From a checkpoint of a small transformer trained on Wikipedia.
Size: 10 layers, 2 heads of 128 (1 for keys and values), MLP 704 SwiGLU, vocabulary 4096.
Architecture: RMSNorm before each block, biases, tied embeddings.
MLP neurons of a small language model. Each row is named by its layer, matrix (gate and up: input weights) and neuron, and shows model dimensions 32-223. Each number is 500 + 25 x the weight over its row's rms, rounded and kept within 0 to 999. Numbers have three digits each. A neuron's up and down rows have the sign that makes its largest values positive.
After each neuron's rows, "fires after" lists the tokens most often just before its 100 highest values on Wikipedia text that the model never trained on.

L2.gate624:552486505523474516491502498505513523486535473530509451513488492520525491490516529467507482506512549514498497528518506500507490458528491476490482478513503502484544493488488516500471523471472508542508462492480505513538506507533465492514466503555522469489489551501473526513472460454467462527518494513503519519468469462512450473533472498499558474473484511474529508524497518521528495559539513502463514430510463515456503512501465472495495493469506539502508544520505475486495490527503514524478496467540480461538493423501497467474500486540506533488502531530496520490520515537521514494
L2.up624:465497471518495512448482507477512488497497508510492513545455519507509486525502503499489529516509509490506491424513499462514489496503541519498494529497487479467430537479475500503473478460478493501503495489470480498506553514556584504514492510520509492492517462469485537507527506505514522451484468543491491509506483479461478515517476490473511512509472460489495500468492534470551463468510515513468492529509492504497533514477452487540483472459515486531517532488475514491542509486513520515514513434495502509522525520459515496496504497489567486508506513487517483500512481493516542486
fires after: " I", " J", "A", " A", "em", " an"

L4.gate81:543483498511501515554509517488512497483512489489483515489488517521482502558513490518521451526475553506444493490485511504501497509510516515530500521472518512511480468478474515521488471456500499490504468467486484481460524512462484466499486462491509503495503521527549519493462522507480473511524526512533462496528524501493457452462516462522491555497492519477453566492538539504503522510465490475512505518514514467468531475540497480526484500449508508531473474502519528518479508553530501508488534536519468468525526484508557526492503527508515531482522508529557526512552494539524477489
L4.up81:472489439504535471458512526521469515504512482464573460484497542498498516523494485502499471491510469525500497482477517499502516508531509506507498479516506496490542498450470554510506516510525511511443507511520507532494494497482484521468526482506508510492465526491509497482471528501515467485461466487499497488541481471506471523467487523422510479504511490524504519549500464500526507462504522502451487480494502499504457550489482519498496483495474493524519544499502517528489505465460519511507516460474501521503475487510466524434535496450487516500512538566562517500514505497451517516
fires after: ".\n\n", "\n\n", " |\n\n", ")\n\n"

L5.gate200:506482493501499487493515527433534480475498488514494539516501457517483520502479502518503492505463471484520474482524516481522457493490497453507472476472533490506500493496484587475472447486519532490479441495436507519512533468516472526490507506497507525531533485504506509532470516492507515528539479495488462508485484488531527551468515513481528494484493508501535502486548495484522478505485455500554511459454541506500534562500484468507436539531560525522500499496501513528510545468514464498505489477480543471494502529495486506509523465494497466513534508539546511453473516526512513513
L5.up200:545531489482485495478561515513497451463536439540511520519476499530517524508465534537490461517505494534510471483483507514484532496527497460483491457496506511487486468502493473521497490499541497501516510523534475504467487516517518514499500517443519492505474501531510465536540518465456515471488508562511489489480462522473508460465541515492503457510529489491528486491525488489513504461504502503502482509445481521485497490486476482479530494481534486491505541491514495503466476500497472467528556453517499472512497495519451476521490530532487530508537492503523481498558515514502541560
fires after: " in", " of", " for"

L5.gate235:532463486518551534527526504502474511498500544504524460482471502479521475513468532468434523502475487490505464502498548494487465494491538536479525488541454519511489535474529483513481523532521488536516497528533524479460503506477508484492468506503539515476482518498478446485507458468477531492493539497539565485473536487514491504480462498495488529494475507480476505514473476538541500528480496459460520477510509504487525539519513471492574492503477533456497537510543504531472516510534495492506540501493526528495455488472470517522493518531498499464516522485536487549496479494490452521
L5.up235:533521470505512525500548486484465497485497473482476511486513503467482495540493512553508542525491506530471517514541480490454486512513506460462504485509516464521512519528489516512550516502529513525505543508502464474484480546468507489492500514551515517545528485495478478488491496480524509493528521523496510518524490488510518515496474517465476528522493506530510478488489456484525462479492499470493525464489523488506511448488482519500534513508459467506507571528483512512511531507531503458502551516477502536479473491508473515506477513483477509509533534507527490493508510495511513523
fires after: " |", ".", " Succeeded", ".\n\n", " Preceded"

L2.gate278:481520523478465482534527502505477511465538503484494515481497534464465501486504416501504467515511488529511464480483510513518482535498500486480511492535518471521500471505484522498462517488520462489498514495491508480539489477471558493496467507522524541531506522530468526500481514519480524474495520513530512470548489496496470486518477479500529529491503495485503482500507498475469461489459522486516438543518492501500467487455512498510550496510499470523480533477484505478465517513506515543505484516518514461521479492520479518542505448520534526535488519465492512495491554477491507488
L2.up278:480531503455510507448499485514524465503528512459499546556485449500476478485509499526519521468539527506495501516501487523520548474480553537519509474536487486516522502479516514517490552504549473486501481471483526538542501489510500506522517498495517507496484487483519521500456546561515523483467524543487467475507509520475531510459526508457533503492512486446552552499522539502508515491484479474503509501459496500500478486502505500490480550515544552504491489491500506500488537517477472493551463466481482487529456528500517492499479529485478525511467464491533530443528484474487540522
fires after: " It", " it", "R", " was", "at", " Form"

L5.gate454:505484481544522559492499489506496448523463518491498501505551524512492474455524466512574496484521523475539456454499501486471520499505489523436514503450514507447468500491483493539479523512494528507491508493498499518536479548501520506532498480493520458491532553506471448507501460513499481497504494482501523496494543519488520521525503511464503516461517519531535507485511495458518420537481525484499466513488498528501538530526492496504517522493495521492508478509498501496505501536517505516501531516495539499529474486540455478517513498462506517494488495471479474509480471485465451517
L5.up454:469474494520439475471501526476513510487489457532508493523490511519489526504504511547547501528532517482521458483509473484501538473502490523470490491504478474505521498507471495476512508491509492452477488530499506533492489525541471491530507543557521535509537462529506509527523520448502484475529558476534542499496539496475510487523513489512505510499447554487472528454505461532489527492500503484485526479500497528509487486524521525513493489479477492535561503533465464476503483511495482502477519494504479489469511472485492521539531521532550502465507477483505535507490483443530485498
fires after: "20", "19"

L5.gate33:536467498495508513569498488503501495467517538472515513484514475478449488488453502513514512514426523536484463512494490525523482497502503512526458498525485504501503500482514488496513493533511471455521482469544471485497526545517518500500503483533514463536488534464540544486529528513467497517484493489497531545504497507508489475475488487471485513511543512537524495503475524519499505520507513438523494490518485494472438522525510493509513433467511458518503501518536454490479500491491465462519502455489507495533483524471523479515500502465513524482502486506520502462457505521556489522
L5.up33:457529501464492506539491482453490486516519474537509495521504472445475515516481508505477508478541519486472489494479492537475458526504498488463519525506535497510508486509524510516487498517549485508498483505531471541502520488460506514527441540507488500504504519522480481482492501523475546532496516535461534498505458511468526483464504448493453532481482484490531475520539502522478546512503518486495468511503512467498482492522504489479520438485515482535535516506524452529530500488499492501512459490527469496511528504475515578454497485504511494519479477528487521468480401517494501467
fires after: " ", " the", " re", " (", " Re", " U"

L5.gate363:479536499478556507478479481521542491453513497519512535510513462505549531543483538523485522516497481473510490470528473533518494511482518475521504491486465502502549512485488496490486534491495484482479469532531545556489519481495504470473464521494508495533502509548492545520502543504467515502473497510501500501518574527494516475504504469501500487504457478488502493456476490467549490490509482494510551473538514489517446543483516471465515486509479500492479498523450534514467519498542509436459504524478502486480518494525481503529448482486524452492477517464515479486503468519501483549
L5.up363:512523538509504481481536427483509502473485463518515504516529485503508546459530502498544489470498481537476494470507492509544471483495511507504497512527485471457520490547531495485482470466521481527490510515499485499501517518515472516497514559552473505504510515508542493499464478495531523505501480536450483485524499519509534495462458512544494501529473500487460563476532518486494517508504514512513499478508540451501487492520470547474493436529525491450487456512484449493494506520543490505470481483469536501472477486501515472486462513484509495439503486486483523509505490487484483519
fires after: " of", " the"

L4.gate150:481536502509515485466481487486509526506525507539524466496484485482493499497532449420472499468530481518488488523476492493455504510497533476486507497526523506534513514490496526518474482532467495509484488480479491471480471514519494489449524488528527519502468489559566504481525473506461530540498498524524507502507494471583522515495503497507545469502518506502525532536533523452511484535565460508494510495489462448496455506502473491493476444543515533506522475515502494501489515542493469499515479532481497485494502432502517496508525477555508530496522485511509515508485531486495500471
L4.up150:490508518474541495493484500519505533493525455519463475476500495526502506549549525435501502522510502464489505591525530525489493491466498511508503546509430496546526539442485495491511502526515478517467495531493512440484459505546505492529499514514498528488539478527505535546492518499509474479470496466497508490491470459480512492478492523497466512486480472506512484477464529496499512497525512497453543498474499501493458456542481536517503490493483497498491500519488514489524535530516498497508484490486487501524474511514506522494495516509481499499459524452508468507518519443526540510
fires after: " I", "v", " C", " A", " B"

L4.gate328:500453496515507504478540507498494419460519513493522511484532500492498510561504496516484487525470533517478493472469537490510503475451511499524489516546511512488529533492486522496530511482472510524493479498478524536482527484492494465505476507516534472489479535490444462506505482483491524538465528514475473487545549505502485450456553454519511525505512461483503476524453495528459500467489469502474513477487504538477504544523487446451532506472479491517516488450495486579500490473482488509498520507493498521475503492518475549488499508470512462520495523520527515481512493520522502550
L4.up328:528526483490497548513510513541450502474494447492528472471480540471492489453490523521518488534512490494503530525498486441534528537474533486524517518503479477542499501507514565533516506497522523445527510522475492517526466563491515531470504477497472500476480489525505489500464528508467487542521484499544464486492474456461484483516472487501507479501536542495510485510517527475507504530533527496507495503529478501464527524479485534515488517548539534512473544494493504465519457501488528497508532533513518494500492472512491492478481506537522492470554507457503463522533494534499473521
fires after: ".", " and", "i", ".\n\n", "-"

L2.gate449:490504532474492490518543483493550512456460555492515513506507505448471469506504472497477482548560509520478482490527484466518475553481484483465485489505488464468481485506477521496513507460473497550549528511523439505499498490488530524479499512493473469503532526516509513541525463489515524501495503505505519442530523542495523477483501484479474490479545507459498514504511543505565489508500529498516473508515544542482507546446536521487461530470517487511522489507494512475474513507487493526446509496502496471532455484522495471490491503510516474497507515507522481500481487482493436484
L2.up449:471528518464519558488506522517497543526521503540518527521533472526485465495510497431519502529558519508528504484494511495529501526498532510471434482502523478502495500483483496494495501471511493489493497485491486489496489541494485506531446481462487500543500483501496474522459504532497553510541509507517507485506556469534472471476436478545511473476512478470521529459485463526466487527484425528478486471519527511526497474497495485492490509516499508502501479505523492498465490499461488492500514458501496500497478511476512461512486521519525488471482523561460481532529514534495478512
fires after: " by", " hon", " R", "R", " was", " L"

L5.gate66:496479562467492542536531497513490485458541489492480533506498511504482524486475437529465488498512453505529518490520514504507464513484483471487439468508535507496477500519532497482482475477461509511519511515471474560498550492472499449478481492498502511501561507483466485493503477523551506542483505490487487513553520520466495449527484517476485510531517507425504480486505469509507467510494512527472529518472464526507498525463475504522516491504514492457512441504527461490550511499501506496496476473521545501489485508535507507467486475498456447499485532521565485519459502521506475501
L5.up66:528511498499479476527586471520496523499479507579493494522528471467557513517490514508506497506491502497519530507476466523514519563492522478510506487472495493483529485494455496486487481476455487549489498534464520501514503472484489522508497486495525503531479484498506515497493533508501508501499493470468503481511505533527460475467520522503450517491526521569479514510513478499526506480515524505505465510488463513460518492517447507488550522475548544490497481522470488513437505481468472491494496560516515503486463491534511561463480484480492498504542470503493492491532504471512438453
fires after: " in", " of", " after", " to", "ollowing", " during"

L5.gate688:520474484496475546500530466486487490471524527490503467469495489512504491504535487456470522462518492435493519530502516505500469462505505474533510502527513517501511533504496550486480500489507506490479477483454469479480469547536525473485469531512517459530478539512471487520510504492467534493509462500480523512525526508472479431496501538511462491544534497504466495519483483508485536514487502461532493499505504507515473529473492515497491513522481513524486544521491505457491497492517487518479507511507557497459471494526524464488506499530465501451528532508469478491475451519456467520
L5.up688:489514484500560516525513486513522519452490504491476443423495536455512479495462510492485501491505510543509478516483541549476467499487473506512506473489528546516485511503495547499431484511485496535471477474477484487513488511530487492492459483533498499515447536493475463449530484513491502473519507555502488492492529501495523466484465520487463518509526479495510466497476500537483472474488524508500484510518577509514464518553484494464482473541483522508543470547486537509503528484535478460513508524522497547473494516484522473472481447477467483489524494519468480484506534502513515504
fires after: " |", ".", "–", "%", "2"

L2.gate287:470471509489529497476480496508518516521489565525469509506494486508484513494561539494525514470510515477489505495506521480513483505487454506466511525472525478532522512533522495503494490506553469534512501475492514541521456488473521479534463470506536530498491502507521533495501497497554530484483501505540516481509510521477454462470466490522513504517509475456474481554479490501497512503484507486496473525468557469513526428523507518522488505478512524500516542502535467505440552460485541489484467512515508508504501494492488535494496516452507503499533542550525522474494487493497479486
L2.up287:500535512482514510534485475453569550489514498491510514498511526526515497514554449495496509508515505508503511514540450483520516496486476500516521510447457528463528506532495474547518464476494494535457509521501492468464483524516481516523487482534511509507518469558487493521469521544483446493512547521525489508503448485489514490503504488490495510466466482497514536491519463486485450531509487517497481539464508477465517485475543485474472498438479499514473493483505486533526512507512490469493517507525482496467489500500487520467469485502449488498456474523461492520540521479515457523
fires after: " S", ",", " \"", "S", " =\n\n", "\n\n"

L4.gate102:484472537476497492529510486499483495495524466462538481512483491498514523540476502492489493499523497483504496475500512495484521501452479491527531491519535492456469473537456555481513499423431540528497466541502513462509522469483498504436520523499467539490441487502501445471502488471470483545454454511501498499457503528493498478461511523503532525459476495504475499470515526483476506492508518490509519485515535527467479519476499488473461517463528504550520491482493513509515510507493512459480512506537492507489488495518448499481461496508535510490465518448474459499506496559445497444
L4.up102:528495494550491509501475497496487505548513517467485447508513522483479496534463482497476502524537537539468504503539524491480475500498486476441506486465548492501468488506519473530531497475485476512531509504501535486458499498464504533454523479460456501483505475472513508487494471525501465470483527471521501469475498504512474537523486533501534508513488517540470486508484468514513503506557501517466493489543543430522489515541523516526516471508486495465511543487505516524475451505489515488482491515472517542479496489487486509483483507435521507503511513511505476490529468546505463476
fires after: ".\n\n", "."

L4.gate647:489484560466550497556474508515524468475521500500519528500514466495524458505497470516489535556529481477534487498501494523517464473471492510525548466546535502494504481519473492455497477524511473531526552473507547534485501480505494508486489488494489485560531559509506472537485490523516487558507482502488495499512498507481470503505504503487541514478484482491504495509538475509510462495491534488509485500510495525536475473517458513471511496464509475505504480487462461498507466496460486463492529493484500511511504483552487443480461468500486494526476480468484466473488503551508514491
L4.up647:481482533561537469478484467527513478490487501511516501504505511474501521545537510499492502467504468532476492516497476493520492526480525522481442473473481507463493526524539482527533511518501511509507467530505505478522442570492505485450530512534503486506465489536520497518505498500483482531480486504445472542515480509504527485512485474534494548495459451503492510577527481518522457513497523505494480496514488497510489486470516478479532512541509519525450521464486518515538487472484523534467486505478474476514504516524516493548513516519563515509517473503464498504491503502513533539
fires after: " the", " The", "The"

L4.gate35:509474474520522506507487536490528481503550481493439469519498482545474501474519510430496516465490499479481498471533511451512514475498493482509494528496486517481488536512490546507512501454463521499510526494486487506524488488507451494485489496487457497463512510501518504491522491536491525505542507479479537482473516501520525516478490476523493507450509469530497516483477483496530483500473500526541495497477493499479542518572540471491524525477484514492512523507553504485490510491515465474498466488505544483419480518489502498526471445485495461456511530525531479503480481459488458522
L4.up35:489542473557542490472491479503509499524564500520477542516525489516481528485506515486478515519477496515521534485450490513518509474497462502432484513471469500494527527529491491478503528469506488520528499539499474542501495536518495465473507565527486504457472491487478468529463512517489466511469529512480481472515475507526571500515474509499541465516536479552506489458493512498505511525492503500466525493475523491503550534509556480483509514483529495516514492557498516478476484503505458488509495489458487527506471504491457472495507514433458568515522510534456507516481469519499498503
fires after: " United", ".S", "20", " belie", "19", " agre"

L2.gate5:496469495494519484523489530507510552496485557447525458465529505486510498495494472538518508508526529484473485487537497516500488538502518483476472522470528530516527488501492543516496455522478462487509471503457470541542460505479531464477450468532485534541513493547478521515482499497523530533512500524510524484514497490499519462488512531522468515443500485468515522544510507464506481572542500481496515494475503500467468505464514507542484512500500482517505491504497520460518487501519510555488474495488511520512520504509507506480471509513504530451499542446549493469484542506516495524
L2.up5:517513527520478494451491477474523503501514514488537527487523438508472490474491510542497478445517501509486491552468484462493481499477462472476506517523488475488531498481443501525497546526446500494504515512474496496456530482536546503483487507461483482519511464525547499524495506484517483518483504539530454555512501503503499500511532479470530527494448527446449520491498486476505510490505511502498481506520507516458503499507535507475501523494481465473472511488483516485470510549475436518526531542531479506529452495472504479488481517487516540506471486531458501516548504523506509464
fires after: " (", " m", "-s", " P", " In"

L5.gate111:489465537503537537552510501501511518500460494495518497533518506494489498486547511509509495509544493510521521496455516566480495515530457509548517531492497504512454541500529559511479507496499490499492481509488481487477496492509534489474487495521511488492486509520519469489544491481469491481473493544437505510505526497491494467467542526470515481513560504476530503553507486509519509528482518510498500490564499493504479536503489499483485499517486528551465513486474499449478497521514521490467487485517521452469474500510500482492505493465516505485514546500493531490547510486517492451
L5.up111:522532519500532481557457531499520491451490481482479500501500483514466474481543515493516511474463498499444454514518501579541531470475529489518524527487439474535471519528506479528521525487493525530508490558510494512507444501529462472458489475462515529490490475485511492491504469480538502509506469480506540546516492503510455544508479507512523480520499509507500502519540507531464483490499462517472492526517472503441522504480495442503493491477471491499508505475542502503508481500489535494477525469468494461499481461505489499513485500517526487488468518528510510484448474481538552433
fires after: " ", ".", " over", "$", " about"

L5.gate384:474473504475483496514519482501521521501496472475531500541491468517482522459502456518498481469518513486520487524494546523502511489531442544502469482492474474507485539506483509509506557492491548431523504497462463528493456518553465471531492505524558480507500496529547466499527478510475500510496530515466504520461525518472485487507524487473513518511511477561494501494531503506531454490488508509504472541518512455469475531519493540503553498505538480507504499465471465483517503525465479495497493504507492492518499490513488481490520481482492521510463485464487483563535527499472518487
L5.up384:526476457496530526487489524484463469500546494453507469486499497511519467512481521490483509523564493487523503526497491550468503534512482491493524486478538505450524517556523510499523546467451543481518484466478498493498468503535514485493512514455467537531471528541482521477505486503503495469519511534552501502498535530509500510504516528502546497514469524471511482488462500516493492533545520539504475495516508519505495523477480496503471515533485507485497491488486501507490513452483492515525488473482521489505480528530469430500490472477522534486499453498488530503506433474491549503
fires after: ".", "ond", " hor", "ran"

L4.gate632:499516453493502503540512510517519484492499531494485518546536556503500517534544471508484500500510476477495469474480545502541496521522481511512517482502510484490506493481479517538481511502539520472536475527511545498472502484481522482480461509483483510456484528509510506482482528509542494523509470501481467518526546454515503484544526548510571483482487491484455527508496514509544517492490512490495491500506499511441502467460529487543525498476488487498498522478515495446535484501514486530482530530470471477493518489493536509465500487436516489467512537491519452527548499505476466476
L4.up632:519491502471500510520511513418471470518455477513498504498535541493481503536454545512501435505510475496487525484491513521535510542542504459561481504458536547489556505463513509482492467447527531480465474499477490495530501493481535510483491536491517516505519493522509452516485511465506495468473492539480461514527546483492470493502488479463530514457492476484530505492546493533534516493558481552505525501498503487483483501518504517477507504471510517497506551506484479478491474495491491520510516505485468548491509484500494533506460469465480506491516523530508488480495478506526519507
fires after: ".\n\n", "\n\n", " |\n\n", ")\n\n", ").\n\n"

L4.gate277:521506511525507518444497525533506501476546497496507517500477537496492539503530520495473484512509462468536482476506501509520522486507521506532509512542496510517510471503468551447519477463521489495493522475561536543508470434531512519483518534530491512534492529507521523524524466509543553555477504477523512515546542522510485482504507474494561495473460491498502473524511503509500515482510459493490488452460491541540493509509486509536492507534449441517500459482495492507533497497475509509506462519499483501500478495487473545520463503524489482471496509466505464470495517493474510506
L4.up277:485523520482489490471527533518519494477487503508473528494496489513522553512555525515522501509469493475492493510467467511500499426506467528485447496481500485525497475509504537496511513504465480524516501487467492459561539511528561464510506513508476515512519497523490507476499501483487493530504484503492445555506512468499491457493501486493534533524480524503492564490484518499489493470535522511523482511514487512497472467466517513504499512449484466452489519444538547468505486511496445481542466513517469544501515493536482480499554518490466501562494500448456510489481503501486463515
fires after: " the", " The", "The", " G", " US", " Country"

L4.gate166:494505485496467514486484496521504480504481496510507514537515504512503554527466520498489494496493499462539508511483480494470505505454487526511484505466552473450487512501529479449497524491462482478570466476481493531507473485468520517507507484496505489503501468526490441525547489553500511463514506553509478499507535500512531484461514482503540494489557511531557462460537492502559474481479524521500525490495532480527533464548527509495485506506487543494462519472488498496531500483489501476500494503495496511497534456520480443509520489520519451483508504503495515457549504525506505472
L4.up166:491523492538463475528519481496549498518495538486501531424495466544529529459486467508543497519503495512502539531429470500450472487539528502536529495503503508525513490469488528495500485510500523520485490529478556500518509504489542480474453480490516515466516502514478513558510506495530501506500535514505542476471493464540472486469496502518487480495499485515532501500478498502531471488486525512456476493454517445437478510476542499517536471523509502513491543531504514496509504504468473494510536491441453509509494526446527481506525493517506477539497502527497478483514529455528520474
fires after: " in", " ", "B", " of", " A"

L5.gate201:497542512483494509515464497480517495486470500505482519516480479464541509481482499522502535512474475542521493547500488554477488524477508497462504477537499517525491485504483518536520507524534471493472492443453484456527518488533525492515503504452514461473524480476501506517492461496469482518553498498529531535459495512513483527523516500518567522514510467455493484505501491492499482511548472544508485496477460545536544534480509505480506499502545480517448499546510450477492512500526508522513494497439534521540495485531474514485528533489516532547506488498507454515492500523506520525
L5.up201:449535500495455510541504504518510488517470481518497469480515508497529457536486532507479483551443465534505509512487514550474514483515501547492521540474516482460442488462501467499457494491496481466473516512502514497489499525525532527486490518474489491502522528495535505505482502518531468473517506534498464520508501517514476509457491488524514520524526494461533518544499463526483502551540533503502459540530515510469479526509542493516459494532545507502486508464537453508531482509520512499512531445475485507518476523516502527537525520519521524496490513532483511485474503544475541467
fires after: " R", "y", " ac", " P", "u", " J"

L5.gate367:505471515537500504527552539525497509457552487530488502513468489501546522495469511519501528500513454515509508461502478547495481497502473460438489474509482472470531503492477528476474532485454485546525491478463563537495494503488497506490497494507504454510542483529559496490517490476473491495520530517502501478519505539464507512512528474449485472472489443502494450490477466496484513504498528484482464482528544480435518482489442497496519494538490510509494503503503499522517512495520477504470500503459512478514496538477502483510499486554530534550490535522510478482499509487510507538
L5.up367:468509510513568493508508488485549514549493481460519491530530482513514482483447520513550503475480492504486499540514521518488474510505512538507487506511486557544533501483527452468501508428521492488549496514509491531479532510509529496523506507510512495532488480502493481506492499564509489491485525444481466490487495447484482487513541477523485510510549532528527477511558496474450489491491469501481515465469512480525506521532478500452494515513505446478505517524524503504494512491526503504464498506514534488512520535534572499524530490505464503515492540510508477495468506517507506519
fires after: " ", " of", " first", " the", " New", " in"

L5.gate108:495484452476520519488528465481473527436500487510536502470444507506526514524481485510457498510507479506506485485492478519515521468474537496521540477496511519507502483499543519475427493471493496478478494492502557548438503521506539464517530515477500493508511473534508481493497488512481455473475543496532485499542491541457493473497491500540518472492504482500533506519488448522508472518578512496522516456483507499488496512563455500487505483487525514490484517515507523491515428475525492509518501490477505547534478522495522468512505474555498516521471524516502484515460481500503497550
L5.up108:493512538504471457498495495485524480538533516520520484541464496513524460544510477487519488481482494534514466506513467498485453478506491500460504516494483507503530502512517490535500496513500476493554536484475493523460503530513487501457504499532509486502467504564523508491493464481470511515466479502478536490498485458528535494536486487444515495503509513537506499584565516528481538521475518517505491500509508459483515537503451493469518522511495521556547465494532477512516487540497518537492501476495514452499526529558498477491501512479491542524532535522532508489527492479506487521
fires after: "19", "18", "17", "20"

L5.gate594:547495519484487495492440522534498495508494503480492518527521502447517560444523463504498500519523515436519493501483485485501510458506473470493522498492531497511549486536523536466524494454536525480437509533513501517447518501455494481512504515495492542499480480485497495497474502449504494498498525505484499473523503516488482485532485506473518503510461504531491534482470474467530516477530499509514485497473465495500534490486497476492474529458546506546476520478509463453536467487531518464463504524484508507504540515521531504504475561525494496470493520518487505490531526510519468517
L5.up594:533475476471502539492472498516495558523527483486490499497530469515513465532499537527501483457476503523461487489505541477498507464520476497541512516468527502467488516459483515504457495469506515448511511494511515468477472496496487489473492516461479467535521534485538502519482514499466460484525491503442467539555507489539500495476499483461461486485470487529507488467524475491529517538489487500507489490482541479479470528531542544507519501519512489521501501499499468492470514504474529490518520543501507462479499458477508472499541469461485454464505532479535512462507446514500490468
fires after: "\n", "\n\n", " |\n", ";\n\n", ")\n\n"

L4.gate160:488438486484465475441523496500521484479571479488561475491486470514522509511485518481525513480526455532513498479452552474512513496453484480505524495514522494514492468493541484497470470507476528492487509488453515498505508516446457542511519502528458488494513513494505487491520458497548499467492522499509522504497512484510539470533534505433475456491496500507518494497525502492520487514499494478477438504489513465551550499549462518530517560484456489522537498528493501466504478494486476514537520454535509471528490549492481472515504454500483483508466491477484480528492440539508538498
L4.up160:512539504492480533488507442488498535493449483497528474517477469480509522465511479506488513538524483506512493472454456516487485466535474519465548458507461504473541486533534468534510506498482486487516513508479485508505535480482527476523504485554525532454520487510539522480502459510531498483509516465511453512498509451448559461458485478523496465489500487511509504508501496506517508462524475529507494502463481466501497472507473503477504519491507513505512534538503498531519498479502466501501564490480497524511529493501534488506503462511504532532489517487537500500501497493536486498
fires after: "20", "19", " New", " in", " of"

L5.gate19:515450495493522487538491508463491468490498519499527516538501490466535494482552462425488475493482499544521474468500479531481501475501562501492484497487508512504474526518506483475477524446502519524520523494525506511475477544555503494470484561494521521521496541525549447502476490455493513546493519457512485464533506483485523526509488532459480500431518512498493511491492476504571472531473494492516499511469528491512530538555523493505511504505490495501496520482518485501521485506497496511495516497474511475516491506448477477495457511532502513510479533466513501463483473480482493533
L5.up19:525497494533501511451478500542516500494468524462543508519518465493475522462529513472513494526497514500560524463456498519468493518489476503502539472475527460516507471467508490508496527461492487538498495457477499536488501545509475518562462541530498523528507475544489469503462499493465505525485533489484490536518491513539509506500472492529542497466482469550491526507501515464499541530520541486455492510475567476480510560500490484451525518547530517464541528514486498501529477479491473507503500503482456511519537491506498469506530525484494509493492525494519474490488492511437526492
fires after: "20", "19", "18", " P"

L2.gate98:464508533533497544551491473498490499461486460486496495504500506492502523483496514500525513496480525484529547487476480484535467460502503542489452538483476468548513492508495475497475476501529495452508472523463514514487508491583483470547515499491529530507511521480495463506472432509495503508485504545457525488470542498501477493503529488527527526498499530466513519503526482512475535476469527480441500516494461519516519500539481476492504502494475508477495515526466507444515482482484516523520492489531474443487526481461489513521477532469540505549508482500494487504508495527490483487
L2.up98:509523499502507493543481506463516551475520520477484502483511482517461509481507469486467507491531482529492485496558503515518499518493512503521492476469471537464485462532497547509547516506489492483503483507505511463528486478513499504509472512492483506465534475471484448564518531509510474501501462534517472415472489481476515481539524493504477508502527448508545507504491506504544516503520462531517498531476472518449536501499533474498475491488495443507495517451476486514552513520552492500505476531504501457501513519505504474502470475509551493538490495511509493528537499493555476502
fires after: " S", " h", " Sh", "ok", "S"

L5.gate64:548490481516522497476531499492514539534533503483509495494492470485505471491509531495487533505497514540488478482451488511521514510526520484459488499493456522474515495516533527494557484452504475492491492452530553502581474448497521505513508542487505480556496531535521472475481459501489483514469524470491526497522471525539504486487444511527506497553533475512500515482508531498453474480498537532475471481503465450438521492500469503470494475465526442487517484495471485529489516515486480489497493518493521487527466483497505520485494506463495515504496508527484500516508490518521481462
L5.up64:514498498447503495538466504519507520483493486524497515508471493496514527486520481530453499507441469504521481498472517536530504463538531525503526525493510467469501497500515529500480513494501483489517466493511490535534487506477524502532518480493515537500490464505529512532516488477483490477514475569497472486445463522497542467529477527471468522515471551523551516512528527533549567537477455455472514463499486526488507567524503507500495521486511498515525499499502439505507482482507515481524506513482515466457484439510476479509464507480519498427527542509466524522477481510484534496
fires after: "19", " the", "20", " ", " early", " of"

L2.gate639:496522503484512500514512509490507529516502540515528538515495492498470444492490540463490518553528517478453484426473494540466475513532528528519508478482515489467530513508482523512480476492458554517560502510520448501486541528470503514471440484494462489503535498482491514515473503528492486487514475464485492462505496480531513492486499522491456510535514462492490496511509484520476517486462496512544515535513494526513532521495494537472493500485561511520472534457494527503487504491525502497483499475471550530490553481485512510527508518479531495478541541480528499497506530548507470523
L2.up639:513539562501564498526431490486529481553548476542551484513522530504548514456454520498491528500500495514543506513476533488472506490543527511496501507494504512538523526490466479525502525515536480495508473488513510501472498481524497541462528506477523534501484523494501463544538517484512506507508507494492496473472500524467468490538565503506471472481495500494516469509505497569505484495506526540507487516536495507523509514523502490497507503489529491510490486477541455512469439497496518503438488485447506493494483496506480512470467504515483469491525541529511484497544477473482492489
fires after: " L", " G", " Le", " F"